{"vocab_size": 8192, "activation": "gelu", "norm_place": "pre", "bias": "all", "warmup_steps": 387, "schedule": "wsd", "doc_mask": false, "steps": 8939, "dataset": "wikipedia_en"}
MLP neurons of a small language model. Each row is named by its layer, matrix (up: input weights) and neuron, and shows model dimensions 64-191. Each number is 128 + 24 x the weight over its row's rms, rounded and kept within 0 to 255. Numbers have three digits each.
After each neuron's rows, "fires in" lists the words (lower case) most often at its 100 highest values on Wikipedia text that the model never trained on; "fires on" lists the tokens most often at its 100 highest values on Wikipedia text that the model never trained on.

L3.up594:156131102112121118139113141123149161144141133102183143112126165116128139176213135106115120152119136147149124138130136135148117122145121064150084130136139130121123090143116162137118138149131157097109152118123136093137117115133142094133150087101134108132123135099161155142134133143101148139132136099148119114135110161141161141140128144121115084113145124148128140131105120075156136117103
fires in: "medal", "after", "medals", "bbc", "night"
fires on: " medal", " After", "ct", "ken", " BBC", "night"

L2.up82:123117139126075156130153132119149119131158114121134107172117132114115123157129107074104116057133145092166086145169116087157133124137137130142134139163143146113118097123136154196165099116154152139153133129084137099182136129140145139120107146126109118146131121148109137090140126150129135130117134105157140130124139141102147106138120146105122173123129080142131098109122124118113129135112
fires in: "it", "before", "years", "while"
fires on: " it", " before", " dis", " Years", "end", " Dis"

L3.up215:148113138174151124143138162087115130165118117131136116151134080179129153140127119139100128148096140118126170089139120130102143113101093118143114128164167128144153116137123112090123104145174158128103134084116086116141106154107140175130136138131134145175123108131108106099079127127123141143082090118123124152148097122088148154178129136052126138116098116132130129128142166123123193107090
fires in: "court", "general", "courts", "according", "field", "defendant"
fires on: " Court", " General", " court", " Field", " defend", " protect"

L3.up409:128117152095145128123147157124109157121117124118144108136102176116123153151132095116065129128128117111089174166068112138107109157116111172167125143158112102125117123140107114088123070150143083123129099145097148113104164114167121117107120111092124128128139149141129125146148141139084129148100115132100141192101072117094144106148159097130133106161106145083136157119141099133141168117136
fires in: "september", "general", "between", "serving", "october"
fires on: " September", " general", " between", " serving", " October"

L3.up89:106112097181143127101149153111138106128121113162128141104159123151179169152131122143126141093084148089145141096143113130131151128127086139158102136144074107136113145171113141085139099136138130147081117148096113108106129151134140151117139102155139143138106105116150137154064103141122116101144165130137125205151092124139137122092099131120145105121139109131134114151136107078126164098115
fires in: "became", "began", "started", "death", "suicide"
fires on: " became", " began", " death", " started", " suicide"

L3.up316:160121071120132114134142127142143110090133126145097123144162114100104141141071152133157142147143135143137181123097156143119132121117136123107149113163108116163117124152090145149115145186160100105175131167132117124123121159128120127104138152079114159152154112139113094134152149153122141143121102095079129194090123147096110097122138152143132151181141135126129134072156102158123154128119
fires in: "called", "described", "named", "she", "listed", "not"
fires on: " called", " described", " named", " she", " listed", " not"

L2.up406:157131139140181075127143126150169156121129137145117121116136168111142140080118091100142130143138139173112094145140132121134120131106097126132114132215117144138140138110124121166102118113144166162118128134163103130172127131157104127125138122164122100255113176120129132149116132109138145167116141133133119115154135089128113120139135128118126123124120122106127127160126119160126144100126
fires in: "from", "drums"
fires on: " from", "sum", "rum"

L2.up760:121149129127141131139154126116095073149123140131103106164143119126117140149127130140124098116132143105140127120165112096140145141100096145109143139090126143100166133128119135111152141127126155168121113123088118127086130145088157163105118145106084128122113099048096120134130161120116133125107120149115127157118150139135146155132116176118132132122106128187131124131127113139105128133099
fires in: "be", "well", "omega", "macclellandi", "installed"
fires on: " be", "ome", " well", "cle", " Bridge", " installed"

L10.up708:131096141152147084135146137147153078123123122120133155111123127087139127093137133139130120158136159146107091103151163106130124077161131085099150116169148150142169122131128135136134135152127125156149088139155098112149092093182122140158124156157068138130129132126142097144134138159103154155091134120144140109129127153158131107067128110124161117140137137112105166132144123181103108163158
fires in: "has", "had", "s", "his"
fires on: " has", " had", "s", "ho", " his"

L3.up303:110153101083114106115139158147153107141138101126105143130114138143105142125125160134123137206078101092136155123187144142121126153165142065100110138134169080164127122085124158132149147156099138124147159115142107144129130139123141124156142105091141118139136117109101138132176126136161137152146125182108120074146112122133140136148137112132149131163134120156124119171113140093105154117114
fires in: "more", "economic", "et", "way", "pacific"
fires on: " more", " economic", "et", "it", " way", " Pacific"

L2.up1017:162119120124152132143154110145138152078128125122124145129149102110129115117118112096172203093150087136160121103163126101141111137139105127120142148096154133111130119112122083202137100112148133117134120143124145120142139132064124101155114158115129125142109072097143124119156092135120120130130110140160130122104145175123128129082157132145120128162115109116134149136130123148147106150096
fires in: "who", "show", "men", "present", "women"
fires on: " who", " show", "vision", " men", " present"

L2.up99:130131122131183101136124126144111144145101121135124171105108129135127133134115127187130167110139131141097178128096152161088092135142139104122115136123123103154123160121126121066096094158123144106128125150175149149082137141129113178148145116185151124145135123151136122145127142070140126145127134081130123132142080067127101148118132139144123090108124148112126133141129155123134136123137
fires in: "million", "from", "only", "website", "according", "thousands"
fires on: " million", " from", " only", " Website", " thousand", "day"

L2.up731:141115128128137106141169118141100138127144136142115107105141128118104137146108115061122140119154132149120145121126131121145116144133089144116139142149106128123145131110125137103125128063167174158127109183129105138146108160118121108154127145097123101150136116118141124171227072121128129122111123134139127122112189168152107137110110120126123121151115130157129129139130135179132139126121
fires in: "he", "she"
fires on: " he", " she"

L3.up188:109098133010119114142132137108124111113144148085138099155157163129108171167175130096167158111113145147157131115138113152134116158103131130150092161125079098151109133150109090121095114133144132094118107129084166118145141140127118145136126091116105121148170186141191120140093171135101175143157124108117132165090123134136098139133150124096122126154110108112138129155130101113145112146165
fires in: "career", "life", "family", "diplecogaster"
fires on: " career", " life", " re", "ple", " family", "van"